config.yaml
d_model: 192
n_head: 9
n_kv_head: 9
rope_base: 10000.0
attn_scale: 0.177
init: "normal"
init_std_up: 0.0462
beta1: 0.9
lr_head: 0.00809
grad_clip: 0.5
final_lr_fraction: 0.0
doc_mask: false
train_tokens: 193900000
MLP neurons of a small language model. Each row is named by its layer, matrix (gate and up: input weights) and neuron, and shows model dimensions 96-159. Each number is 200 + 30 x the weight over its row's rms, rounded and kept within 0 to 999. A neuron's up and down rows have the sign that makes its largest values positive.
After each neuron's rows, "fires on" lists the tokens most often at its 100 highest values on Wikipedia text that the model never trained on.

L5.gate10,234,202,241,224,220,233,239,156,246,208,188,145,169,190,159,114,206,221,257,233,178,204,234,205,196,189,194,217,161,227,217,200,203,166,220,143,207,154,221,168,145,199,204,223,154,233,211,205,178,156,240,197,238,203,225,230,156,244,171,178,228,216,212,165
L5.up10,181,224,204,169,240,212,216,263,220,179,203,215,197,226,169,217,189,147,255,200,138,105,195,205,221,177,228,264,155,219,210,162,204,175,213,177,178,169,179,207,164,222,174,221,204,172,204,188,199,172,222,184,251,152,191,167,213,234,134,173,266,181,197,207
fires on: ".", " (", ";", " –", ":", "—"

L3.gate329,188,224,196,199,182,208,176,216,224,172,181,153,200,170,160,219,205,185,179,216,148,222,181,192,186,177,192,198,222,203,240,203,225,214,212,241,233,182,208,236,221,180,208,187,158,260,185,231,202,221,214,193,185,166,137,215,260,195,187,220,162,216,202,186
L3.up329,215,232,199,196,186,222,181,215,239,204,182,240,203,197,175,149,185,196,174,206,206,187,256,222,169,204,229,210,234,225,189,207,188,191,197,208,181,175,221,166,189,222,174,233,250,144,247,207,204,174,242,175,222,214,229,165,219,188,208,143,216,179,223,172
fires on: ";"

L4.gate456,184,236,255,209,207,169,166,240,216,189,203,197,231,251,177,216,202,203,220,195,147,185,196,202,208,219,227,196,185,273,148,237,174,214,245,170,177,185,186,158,208,214,139,151,246,249,186,208,218,215,236,206,200,148,239,178,214,155,182,231,189,185,211,234
L4.up456,187,176,242,214,200,234,208,239,228,208,180,193,223,232,158,222,179,183,220,184,193,117,195,173,198,234,177,198,189,206,178,230,164,192,173,232,182,140,219,192,169,221,164,256,177,256,197,156,238,191,234,178,258,170,164,172,246,210,195,174,149,199,196,179
fires on: "7", "6", "5", "9", "0", "it"

L4.gate258,232,223,184,181,195,203,229,189,203,238,193,218,207,232,172,164,210,182,222,186,182,195,194,167,194,178,214,170,208,228,205,183,246,206,199,190,232,198,168,162,182,197,238,230,195,175,206,207,249,163,246,222,186,155,214,167,204,232,199,191,270,154,192,161
L4.up258,165,171,163,153,179,172,249,195,194,209,196,215,246,197,180,218,200,199,221,153,201,146,199,186,170,202,181,241,187,209,169,200,217,159,185,209,242,194,208,236,202,197,259,215,196,171,237,177,215,223,150,190,191,214,221,252,210,182,186,177,177,192,187,186
fires on: "t", " /", ":", "u", "et"

L7.gate524,234,147,268,194,182,187,189,234,146,127,208,202,169,181,226,198,171,238,188,228,146,189,170,188,185,147,190,212,276,233,193,197,187,184,244,191,171,172,226,201,216,196,218,208,223,237,196,181,235,193,215,191,253,211,195,165,214,204,227,174,231,241,241,160
L7.up524,271,178,198,209,234,211,157,197,169,163,172,168,205,207,200,181,199,178,167,202,213,186,227,112,199,180,184,212,240,191,240,196,203,233,208,205,217,147,187,222,211,232,197,243,256,173,187,267,209,261,162,191,187,190,208,168,168,192,223,221,192,210,216,278
fires on: " $", "---|---|---|---|", "an", ".", "the", "can"

L3.gate361,220,185,195,129,159,172,198,178,232,199,224,180,182,219,198,239,185,210,137,189,204,182,181,263,195,193,184,183,200,257,231,158,201,238,176,196,206,165,216,167,183,163,234,147,222,252,201,208,231,219,226,189,190,184,246,197,217,156,236,183,196,149,250,169
L3.up361,210,159,167,149,229,184,185,192,213,190,215,150,225,169,152,185,195,250,183,181,179,184,157,204,216,179,189,164,234,205,216,176,201,204,244,235,153,222,199,227,234,174,229,194,193,178,260,224,242,228,194,150,182,184,185,227,167,167,237,181,245,171,234,165
fires on: " his", " /", " her"

L7.gate410,202,218,238,137,178,208,224,191,169,174,211,197,175,186,204,165,161,220,224,241,198,185,212,212,217,199,146,183,210,231,177,255,195,267,126,224,212,209,225,162,162,265,215,216,221,239,190,191,253,168,199,189,254,214,195,222,239,177,184,213,202,173,219,247
L7.up410,252,155,180,228,209,167,225,234,189,249,176,218,195,195,169,153,189,193,185,210,173,132,169,180,189,176,230,239,200,199,148,238,165,165,158,196,208,160,228,166,206,209,195,237,171,202,249,208,214,179,235,165,221,216,227,190,219,219,199,164,194,215,184,239
fires on: "0", "5", "7", "6", "8", "2"

L3.gate7,197,189,180,222,195,187,224,228,222,229,211,179,163,233,210,202,195,185,199,174,181,187,202,209,129,203,162,148,185,202,145,259,208,201,210,248,164,230,202,241,203,164,180,197,183,152,182,233,206,166,217,174,165,200,200,188,217,198,152,244,210,190,255,187
L3.up7,223,217,191,257,261,241,207,252,211,165,123,234,206,189,212,200,225,171,234,205,281,196,197,153,168,190,217,173,227,224,214,210,199,203,212,194,213,209,181,196,202,258,194,230,196,165,187,233,181,166,211,261,207,182,204,149,217,219,158,162,223,203,172,201
fires on: " As", "As", " became", "5", "designated", " considered"

L3.gate604,200,129,169,216,226,190,144,240,178,217,174,207,207,202,223,174,197,219,180,246,158,164,223,182,130,275,213,242,199,209,160,153,177,152,202,247,143,202,188,175,250,214,228,176,193,159,179,170,223,181,220,146,225,226,208,203,184,196,190,214,157,184,169,214
L3.up604,210,156,171,191,246,137,208,191,190,205,195,221,190,194,232,180,196,214,217,210,184,217,213,249,130,255,193,165,168,263,171,185,222,224,211,183,226,202,215,226,186,205,202,166,164,203,250,182,219,213,180,188,146,181,246,186,211,112,164,180,210,133,229,200
fires on: " mi", " center", " Center", "U", " border"

L4.gate301,200,189,208,179,180,227,228,222,182,194,227,260,208,160,152,247,169,216,213,175,157,198,224,182,165,152,223,261,180,226,246,213,231,183,173,189,193,168,180,150,202,191,186,151,229,287,140,164,257,229,186,249,230,201,220,186,238,219,180,187,209,140,203,158
L4.up301,198,186,201,207,196,235,220,190,192,226,150,229,212,240,206,260,155,191,215,214,195,174,180,171,176,195,193,220,233,244,199,232,259,151,169,202,217,223,243,224,234,192,219,135,185,235,164,191,214,216,157,237,234,144,235,192,213,216,224,185,231,158,193,175
fires on: " was", "ru", "t", " /", "ent"

L5.gate11,166,204,190,200,231,215,178,220,233,208,170,198,177,244,155,180,240,210,178,206,199,142,198,190,212,179,200,204,204,201,196,161,169,186,202,258,198,221,237,212,178,266,153,193,188,196,212,213,218,249,215,195,228,124,136,169,219,216,192,211,180,153,228,217
L5.up11,216,197,256,152,203,219,174,250,256,208,210,196,182,215,219,203,179,199,191,283,237,152,191,166,238,174,194,177,188,187,202,215,240,240,176,201,156,218,224,229,204,186,166,146,217,207,206,196,190,181,186,200,160,207,224,232,201,191,187,203,257,184,229,194
fires on: "ly", "ed", " also", "d"

L3.gate269,213,229,191,186,232,217,238,175,224,181,138,189,178,179,227,194,169,140,181,235,202,215,160,177,147,196,202,206,185,167,221,186,198,226,244,168,237,213,211,238,227,220,174,204,137,209,216,245,243,142,175,228,228,207,237,223,211,192,191,186,246,173,230,171
L3.up269,210,166,162,151,228,153,216,227,220,184,155,227,211,219,223,244,254,167,210,231,196,214,216,216,150,212,159,229,213,185,191,259,211,195,216,194,190,173,177,250,217,199,191,221,152,168,211,221,224,173,208,184,157,162,193,202,238,295,166,201,244,182,186,232
fires on: ";", " (", " O", " Ho", " Missouri"

L5.gate110,183,234,181,196,192,190,160,220,183,234,153,205,168,200,206,190,157,226,208,232,216,148,267,168,167,200,197,226,148,176,204,203,215,185,183,255,202,202,210,207,213,260,161,181,216,244,205,161,218,216,201,210,164,200,216,210,217,244,94,211,231,153,226,222
L5.up110,228,248,226,164,294,178,188,181,195,200,212,200,238,225,200,181,235,161,152,260,197,212,215,229,190,249,233,230,168,173,246,162,234,195,254,206,198,168,163,188,200,234,222,196,214,265,156,203,221,199,253,125,144,193,215,206,181,190,191,245,182,185,218,204
fires on: " dis", "f", "in", "d", "g", "c"

L7.gate237,174,189,250,190,216,155,193,192,222,173,266,235,210,217,174,231,159,223,206,237,201,188,249,215,206,197,160,206,170,228,179,189,182,164,215,228,189,150,157,228,156,190,241,170,134,256,165,188,213,209,178,186,210,177,240,168,164,240,174,242,206,193,231,250
L7.up237,254,213,180,190,240,117,227,174,199,205,234,232,192,203,230,193,191,195,195,184,188,217,242,218,167,171,215,183,196,79,231,222,204,177,160,217,178,143,225,167,244,145,129,210,233,229,155,211,205,188,234,207,220,235,161,267,177,189,202,220,208,163,213,202
fires on: " ", "1", " Time", ","

L4.gate101,146,250,220,209,226,251,220,198,261,210,236,212,165,220,219,207,202,240,208,219,234,161,198,189,224,225,173,225,165,190,189,169,194,233,215,211,166,164,160,214,223,161,214,173,226,255,168,199,152,271,220,216,162,216,206,202,194,188,168,200,210,229,186,201
L4.up101,219,222,262,165,277,232,194,188,152,166,189,219,169,225,164,231,184,207,178,233,270,205,197,225,247,221,199,206,187,126,211,198,238,145,186,172,171,194,227,209,137,208,157,201,214,251,220,218,194,182,200,204,225,272,212,168,164,170,207,229,177,152,180,206
fires on: " ", " re", ")"

L3.gate99,238,198,229,201,258,197,204,172,261,241,242,189,155,186,147,137,190,232,234,178,163,179,179,204,192,207,238,234,147,188,197,219,169,186,171,204,187,143,185,201,227,213,193,262,191,228,204,234,192,215,211,164,137,221,197,172,240,220,241,171,163,186,181,122
L3.up99,205,210,194,202,232,247,255,191,178,183,142,176,229,161,207,194,217,180,218,213,241,186,232,168,185,262,178,153,232,269,216,176,196,182,224,199,205,255,242,169,241,220,232,216,144,205,204,171,149,186,223,196,193,181,188,188,207,236,186,214,195,228,166,212
fires on: "===", " University", " ===", "D", " studio"

L7.gate417,195,155,220,238,201,179,190,186,195,227,229,206,153,222,203,202,239,229,229,196,172,256,120,173,184,205,230,165,162,247,227,180,232,225,221,185,173,172,223,258,209,241,177,228,191,227,80,156,261,180,173,235,220,168,185,251,275,193,199,138,209,202,232,211
L7.up417,216,122,215,211,204,165,152,158,227,181,190,191,234,197,215,235,269,187,156,215,208,210,209,193,230,174,203,231,192,198,236,211,125,223,240,174,167,210,219,216,161,222,261,195,251,209,204,196,274,204,192,187,189,232,163,207,139,170,178,178,180,232,166,183
fires on: ".", " CD", "ho"

L3.gate530,197,183,206,122,178,188,231,217,251,189,203,172,240,213,242,170,213,218,190,152,242,213,200,216,163,224,208,193,249,208,166,201,206,196,227,217,189,156,248,185,217,271,193,211,191,173,190,170,165,229,211,172,159,261,232,181,181,228,176,191,205,151,180,169
L3.up530,222,265,155,155,186,171,215,255,246,171,183,187,219,201,203,176,166,161,160,241,181,210,167,142,195,227,230,167,259,232,190,197,207,208,232,220,193,200,240,192,178,200,204,229,202,213,231,160,208,156,158,161,172,213,210,217,169,221,221,237,204,221,203,124
fires on: "–", "5", "%", " finally"

L3.gate420,176,179,211,156,245,204,185,143,247,156,158,210,188,165,197,163,222,197,227,204,151,193,204,203,130,218,163,200,184,227,206,205,172,237,252,177,165,178,181,207,181,148,147,213,183,219,161,199,232,215,166,157,183,191,205,241,193,216,195,194,149,226,235,235
L3.up420,184,217,218,220,208,204,183,158,252,204,181,207,224,203,230,177,226,182,206,259,194,204,236,215,194,234,170,204,226,149,169,220,148,252,212,169,175,213,269,170,151,178,152,227,195,209,198,146,225,197,194,171,195,208,195,233,204,176,179,232,139,184,214,208
fires on: ":", " /", " and", ";", ".", "):"

L3.gate221,210,227,198,220,199,223,240,176,189,179,225,267,198,189,210,147,207,166,180,192,235,232,198,195,170,220,230,274,119,212,183,234,236,192,180,203,175,195,156,189,150,187,241,140,228,195,188,167,198,247,157,176,179,194,212,196,152,231,197,251,209,205,183,226
L3.up221,200,214,174,235,202,191,195,201,184,225,210,243,215,219,234,188,190,205,177,154,248,227,217,123,180,238,227,237,174,216,215,213,200,176,189,225,195,195,143,204,187,169,229,167,225,166,202,172,150,239,207,174,216,175,227,208,149,189,223,249,179,247,200,231
fires on: " York", " —", " test", " Ret", " Released", " prevent"

L3.gate416,206,214,186,214,173,158,239,211,182,232,169,136,165,279,214,250,193,169,194,179,218,205,207,223,246,194,207,264,210,228,200,218,201,200,273,167,175,158,152,203,220,190,206,186,182,205,214,206,237,172,250,226,227,226,210,186,195,200,197,208,194,155,140,201
L3.up416,196,238,195,193,151,146,183,220,190,195,185,199,199,234,225,215,168,141,221,219,228,211,179,200,181,267,164,251,172,209,209,218,211,162,185,238,175,177,177,222,175,223,242,163,232,175,204,206,215,214,196,217,274,151,185,169,232,229,203,244,180,215,199,185
fires on: "1", " =", "2", "=", "0", "7"

L4.gate543,192,202,195,207,185,160,214,175,130,209,160,206,258,202,167,127,198,228,178,227,184,192,262,202,193,194,195,242,220,176,144,196,206,245,157,188,206,194,194,213,141,216,201,194,237,247,204,172,202,253,184,211,192,197,191,193,185,149,209,180,168,208,271,224
L4.up543,212,243,156,226,260,190,188,148,184,219,222,218,205,154,216,184,180,205,154,195,188,208,162,188,219,205,193,255,237,218,183,194,199,176,200,169,201,138,202,200,175,251,192,176,203,224,179,143,235,226,184,190,223,245,177,232,230,223,215,226,196,215,236,190
fires on: "ly", "um", "ed", "et", "ent"

L4.gate505,185,180,210,201,240,162,207,183,164,164,188,167,152,216,241,178,178,279,177,223,177,218,204,239,231,237,178,202,200,251,169,198,209,205,250,159,220,198,180,127,218,204,181,177,213,200,187,200,195,175,296,235,179,154,210,163,227,214,152,145,196,167,213,195
L4.up505,182,181,226,207,198,168,191,193,173,172,205,164,225,196,182,177,242,182,137,183,231,265,190,186,247,262,228,149,202,165,228,166,224,256,255,285,208,201,209,174,275,200,237,192,207,202,190,199,222,166,194,195,224,166,281,222,193,181,173,183,221,194,214,192
fires on: "y", "us", " /", "n", "ton", "er"

L7.gate342,200,172,258,160,154,241,223,184,205,188,227,202,207,126,170,154,209,245,256,152,161,191,229,181,187,189,236,229,164,187,172,189,221,225,197,207,172,188,238,197,248,239,195,265,211,187,231,191,142,196,222,149,230,222,172,174,241,257,199,151,213,225,203,181
L7.up342,206,196,239,186,234,201,136,162,174,175,223,204,204,233,211,158,218,221,178,162,192,226,225,194,220,202,221,219,168,192,180,238,151,225,171,226,225,172,229,201,220,192,245,178,207,217,213,173,181,202,216,140,176,218,171,152,192,196,203,158,140,228,228,217
fires on: ".", "0", "/", "cle", "3", ":"

L5.gate523,199,215,97,216,165,183,213,224,214,171,188,159,179,244,197,164,204,306,191,219,169,196,229,178,191,200,186,236,195,201,173,208,193,214,165,237,188,204,172,213,212,202,208,181,196,181,173,193,192,215,161,158,174,188,182,203,217,236,198,161,145,178,178,183
L5.up523,270,203,152,177,200,163,229,222,189,157,220,198,210,181,198,185,239,187,231,250,199,203,206,175,233,210,167,185,184,182,218,182,209,206,200,221,194,228,219,172,259,177,169,219,209,201,189,236,235,195,193,184,145,191,192,197,169,225,142,174,240,221,269,195
fires on: "n", "d", "3", "4", "0", "9"

L5.gate456,163,176,162,195,195,245,165,241,221,210,152,236,160,231,179,187,162,171,184,240,195,187,222,158,121,162,182,152,208,216,174,206,210,215,223,263,196,232,156,252,146,139,208,184,247,171,218,205,225,253,215,189,231,192,167,173,258,230,200,218,215,148,216,140
L5.up456,251,166,226,191,224,177,211,212,208,192,241,226,208,177,214,246,185,204,186,157,220,229,198,217,189,212,204,214,189,215,246,206,222,247,201,205,177,188,165,166,243,190,179,232,194,178,188,182,198,194,197,201,175,232,252,201,186,195,131,170,191,156,163,143
fires on: "ed", "ted", " left"

L5.gate572,255,245,186,195,226,263,139,188,242,182,176,192,208,204,198,207,219,240,224,206,205,171,177,244,157,215,216,176,164,204,193,221,233,221,194,180,241,231,182,226,170,196,209,173,210,221,258,215,207,202,152,149,212,207,135,204,205,203,220,187,195,189,213,179
L5.up572,248,222,175,216,162,172,167,223,197,146,203,169,258,195,230,192,205,166,186,182,217,195,174,202,220,214,177,226,203,257,213,219,239,253,221,216,223,189,201,209,202,151,224,179,155,220,214,215,177,227,256,190,166,217,219,237,215,196,206,153,157,183,178,160
fires on: "a", "e", " ", "ia", "y", "ri"

L3.gate387,177,202,188,192,141,212,228,217,169,212,222,246,198,220,135,170,209,273,154,205,202,218,213,215,148,195,245,163,188,199,217,209,214,201,178,194,226,225,155,181,210,174,212,168,234,212,182,212,200,206,203,177,141,230,183,183,185,212,209,220,194,166,233,177
L3.up387,214,138,146,155,211,202,247,193,161,187,183,186,179,171,169,208,211,249,177,200,218,212,186,195,208,188,210,157,235,210,218,219,211,218,244,237,220,270,197,215,203,147,228,247,238,194,197,211,224,209,212,188,188,209,210,187,260,208,160,269,197,167,217,188
fires on: "3", "2", " be", " his", " score"

L5.gate259,199,185,189,234,218,208,170,207,190,194,205,192,166,199,202,188,186,221,198,218,212,190,246,206,141,158,216,185,159,169,188,144,229,240,196,261,196,220,182,181,205,191,179,216,249,186,205,301,225,238,198,230,231,207,200,218,176,222,241,206,179,220,222,159
L5.up259,175,159,157,215,241,172,119,189,238,179,200,153,205,241,227,176,145,206,176,204,207,193,209,187,193,162,229,187,204,169,208,175,197,239,228,192,221,237,215,194,256,231,195,182,217,157,195,232,245,206,166,216,276,204,201,176,203,178,235,210,212,211,205,166
fires on: "ur", "du", "ar", "tra", "rum", " influence"

L5.gate86,224,202,147,151,170,183,202,220,199,199,220,207,247,187,216,177,200,202,228,170,194,189,215,228,153,180,197,209,164,199,213,204,225,187,153,148,164,181,166,148,210,153,218,205,205,227,222,234,168,206,200,183,179,225,139,228,171,182,224,205,211,227,232,193
L5.up86,192,243,191,194,240,234,221,175,242,170,220,203,213,147,165,222,225,250,163,208,179,235,194,187,163,183,210,201,177,220,243,212,211,177,154,181,178,235,198,147,172,145,197,148,195,143,233,177,220,246,220,226,172,194,173,216,226,233,245,187,256,221,226,222
fires on: " and", " post", " head", " vice", "ice"

L4.gate172,230,224,209,199,179,177,244,218,163,245,195,209,197,157,169,177,194,243,176,174,208,197,185,193,213,190,188,205,253,157,186,240,213,201,223,197,221,215,230,127,226,263,174,183,224,174,208,177,203,229,189,221,159,214,161,210,188,148,182,203,242,208,219,135
L4.up172,213,262,213,224,232,189,215,210,144,206,239,172,199,184,209,245,225,174,145,221,167,225,181,152,180,193,221,155,126,203,176,219,194,197,187,170,226,232,168,225,174,215,183,238,230,270,165,172,226,215,166,231,217,188,186,222,201,231,169,268,173,187,189,195
fires on: "al", "am", "ate", "ant", "ally", "dam"

L4.gate476,186,205,205,170,211,129,238,212,241,220,182,223,203,191,294,187,205,159,207,202,196,203,234,210,162,176,203,160,206,142,169,211,207,224,222,196,153,206,200,266,187,224,197,224,198,217,188,182,234,239,190,181,176,260,155,207,205,215,192,213,207,220,229,170
L4.up476,170,292,192,154,209,158,185,202,181,215,212,238,188,240,213,172,196,139,184,247,210,173,236,209,272,161,205,219,181,200,256,183,157,224,190,215,196,159,265,157,220,192,229,231,175,245,197,163,269,181,191,210,136,186,195,217,187,178,155,183,237,217,184,189
fires on: "ing", "h", "g", "t", "w", "f"

L5.gate325,228,190,200,148,242,207,176,227,166,150,152,162,167,228,158,215,193,166,141,170,188,186,107,219,169,221,220,211,164,241,158,214,168,230,202,162,218,157,221,223,220,198,167,219,235,175,163,152,207,198,219,184,204,181,238,187,191,171,180,251,194,248,191,189
L5.up325,189,246,201,191,208,249,178,237,180,211,210,212,203,168,188,191,211,157,175,183,175,241,192,215,198,190,171,161,184,174,167,184,221,211,185,201,198,152,201,247,211,175,201,241,210,192,175,217,174,260,208,225,194,195,176,192,216,252,222,209,115,170,225,176
fires on: " over", " /", "quarter", "–", " served", "mi"

L3.gate424,193,204,205,185,180,227,200,243,234,209,213,208,223,224,190,159,208,208,252,165,226,148,234,203,193,199,197,257,194,202,182,202,189,168,221,201,201,171,183,205,168,283,188,210,167,181,189,207,182,228,216,180,223,205,215,244,224,200,172,218,183,233,174,234
L3.up424,216,237,199,188,182,251,180,227,212,227,212,191,214,218,198,217,157,195,244,126,212,147,226,175,195,183,195,281,204,233,182,186,156,176,187,229,222,222,204,236,174,245,191,214,161,219,195,196,158,176,227,168,205,230,174,221,215,220,211,232,156,196,181,246
fires on: " +", " line", " division", " formation", "ε", " appointment"

L7.gate381,191,172,229,129,187,231,207,204,211,210,170,196,137,200,191,142,157,263,247,158,180,182,181,197,188,262,200,215,177,202,195,153,205,231,193,160,191,204,197,194,198,171,181,201,173,173,254,173,192,141,239,183,247,232,202,184,176,238,178,183,198,213,185,188
L7.up381,135,222,179,204,207,201,202,225,234,203,198,222,148,198,169,198,238,207,235,206,171,213,163,202,196,171,183,261,218,252,221,193,192,226,185,204,230,187,232,184,243,222,257,238,150,218,224,192,214,205,200,242,198,197,260,117,192,253,281,189,171,207,215,201
fires on: " |", "9", ":", ";", "4", " of"

L7.gate536,198,144,173,204,216,218,257,242,136,215,193,189,227,239,182,186,203,142,182,233,225,242,168,207,174,189,198,195,216,196,146,190,198,283,217,197,165,218,158,235,193,230,225,204,255,167,208,226,261,223,212,218,230,218,215,216,227,236,245,216,216,222,214,213
L7.up536,198,230,176,151,231,189,220,249,230,218,161,198,193,247,271,220,189,222,194,237,204,183,173,269,147,140,247,222,235,190,193,184,203,193,238,183,146,235,157,220,230,166,209,196,224,220,218,210,213,167,268,193,176,221,241,185,197,248,160,192,208,168,197,198
fires on: "s", " well", " to", "es", "ed"

L3.gate345,201,152,217,199,203,257,184,186,259,165,211,236,204,192,197,156,151,253,180,202,154,187,228,212,178,216,189,201,163,226,183,173,184,221,220,201,172,187,215,192,237,205,192,162,177,189,230,229,161,209,196,216,197,198,171,187,253,264,179,250,225,132,217,213
L3.up345,169,191,174,191,185,212,176,132,249,154,222,226,158,195,214,188,198,234,201,244,199,213,215,181,169,201,234,211,229,259,197,162,213,210,195,192,191,180,201,207,265,209,225,193,178,186,297,222,187,203,175,215,217,201,199,241,176,211,197,259,153,219,238,219
fires on: "1", " close", ")", "3", " understand", " ("

L5.gate470,181,197,158,171,219,202,191,232,228,225,189,195,213,212,159,235,224,217,216,212,219,185,204,208,248,240,193,169,187,240,180,223,208,214,191,182,228,196,235,170,163,182,174,173,218,210,225,254,175,211,165,196,153,227,253,199,242,199,193,239,199,190,150,132
L5.up470,207,215,196,212,201,208,181,210,200,171,189,192,237,188,274,183,251,184,219,240,223,210,212,186,225,217,191,174,175,231,178,174,211,202,143,228,205,188,259,190,208,201,163,177,147,183,232,209,213,221,140,227,191,174,181,275,189,219,177,206,220,243,262,247
fires on: "th", "ly", " Jr", "ty", "d", "t"

L3.gate359,220,217,225,191,244,186,252,203,209,196,179,193,213,217,210,205,217,273,180,186,198,225,236,204,173,219,252,118,174,200,234,155,275,173,175,201,244,191,206,212,209,234,213,233,199,204,235,211,223,247,185,191,251,266,222,198,202,216,234,181,215,166,233,208
L3.up359,227,169,206,247,213,191,212,176,161,182,203,159,227,138,262,195,198,218,188,150,243,173,194,183,129,172,181,152,182,229,189,259,203,218,191,249,201,185,201,184,199,199,237,227,205,205,131,226,190,171,168,174,195,208,193,186,200,177,203,214,202,212,201,223
fires on: " that", ",", " Law", " Regiment", " Engine", " post"

L4.gate541,151,250,156,215,262,174,179,174,264,201,174,243,175,217,221,247,189,189,172,168,182,264,201,180,212,257,207,205,202,219,170,197,183,181,158,227,221,167,176,229,200,205,216,211,202,226,177,196,219,216,242,225,182,189,209,199,230,220,225,191,235,182,232,180
L4.up541,176,164,211,175,240,181,236,179,282,187,203,228,152,165,178,177,198,186,148,174,205,245,168,172,179,246,221,213,182,217,201,221,165,208,188,224,187,198,203,193,189,232,213,229,179,240,94,214,206,256,219,234,184,204,186,193,222,233,177,164,242,206,209,211
fires on: "me", "x", " cut", " human", "ox"

L5.gate8,171,174,255,169,276,164,221,199,221,200,216,230,195,248,200,217,199,161,259,222,214,138,126,237,194,192,154,190,210,196,189,195,173,193,228,212,219,197,213,230,192,225,159,215,207,163,163,192,175,205,210,187,147,172,194,200,242,197,181,222,185,162,172,189
L5.up8,259,250,188,168,226,195,233,252,225,181,150,221,197,239,221,215,198,144,169,241,215,164,215,172,179,143,201,184,202,232,210,186,220,224,161,200,192,196,170,179,156,156,140,248,233,233,206,240,254,204,173,269,169,233,195,160,206,167,201,223,205,244,227,234
fires on: "°", " (", " and", ":", "′", "."

L4.gate255,160,239,230,161,165,209,195,198,219,193,194,200,142,198,208,197,207,150,162,226,199,237,179,223,154,171,210,176,195,212,199,211,150,216,189,188,230,169,216,219,219,211,233,176,196,176,193,207,155,194,180,189,216,285,151,168,190,207,229,244,198,237,192,254
L4.up255,194,209,239,120,219,177,178,201,188,195,236,151,172,171,221,192,213,186,193,199,184,152,196,214,211,213,180,203,186,166,210,192,199,217,178,187,239,218,145,265,205,153,126,168,182,216,213,177,173,207,168,197,198,245,222,177,219,265,215,220,156,211,132,198
fires on: "on", "ar", " Her", "s", "er"

L5.gate226,145,195,260,174,223,221,224,208,255,180,238,210,141,215,224,189,166,276,221,202,152,200,200,231,172,148,175,187,206,266,213,173,219,169,203,225,202,184,206,177,211,225,189,209,153,193,179,218,158,184,220,218,205,219,189,165,255,168,215,212,186,209,200,168
L5.up226,237,183,214,240,256,165,179,193,187,191,284,221,164,171,152,222,225,170,168,266,186,204,216,202,212,194,195,170,201,194,226,127,220,203,184,248,209,255,187,210,167,204,143,198,191,194,193,259,169,210,205,192,216,225,201,244,176,160,197,234,195,240,209,168
fires on: ")", " that", " in", " when", "1", "]"

L5.gate260,192,285,199,156,185,188,205,221,183,200,243,210,164,191,185,206,207,203,185,202,153,174,211,174,226,185,192,246,189,175,195,216,171,163,170,169,202,196,141,172,200,185,174,182,252,238,211,138,192,201,199,226,191,160,200,175,199,157,202,128,164,186,185,192
L5.up260,226,251,192,166,220,259,238,158,202,139,173,212,247,189,222,176,242,201,280,174,246,181,200,190,255,194,176,218,190,157,225,180,258,205,200,195,181,169,179,196,162,204,164,197,173,257,198,229,218,211,199,204,175,228,209,213,255,191,179,215,204,222,207,162
fires on: "3", "ter", "4", "2", " |", "time"

L4.gate17,210,177,261,182,113,183,224,215,210,187,176,230,186,206,204,175,187,177,200,209,239,213,152,224,138,187,129,203,228,269,128,184,215,233,135,216,187,143,178,206,214,219,191,242,209,183,182,217,217,207,176,198,240,229,196,204,206,194,207,250,167,217,154,181
L4.up17,196,197,245,192,184,205,218,228,208,217,128,241,192,253,181,215,173,195,226,194,213,173,172,219,189,180,170,224,182,212,139,160,160,233,155,197,226,141,189,187,213,213,184,191,237,264,220,193,254,211,210,203,247,222,204,176,239,175,199,214,220,183,173,228
fires on: ".", "che", ":", " Cy", " Che"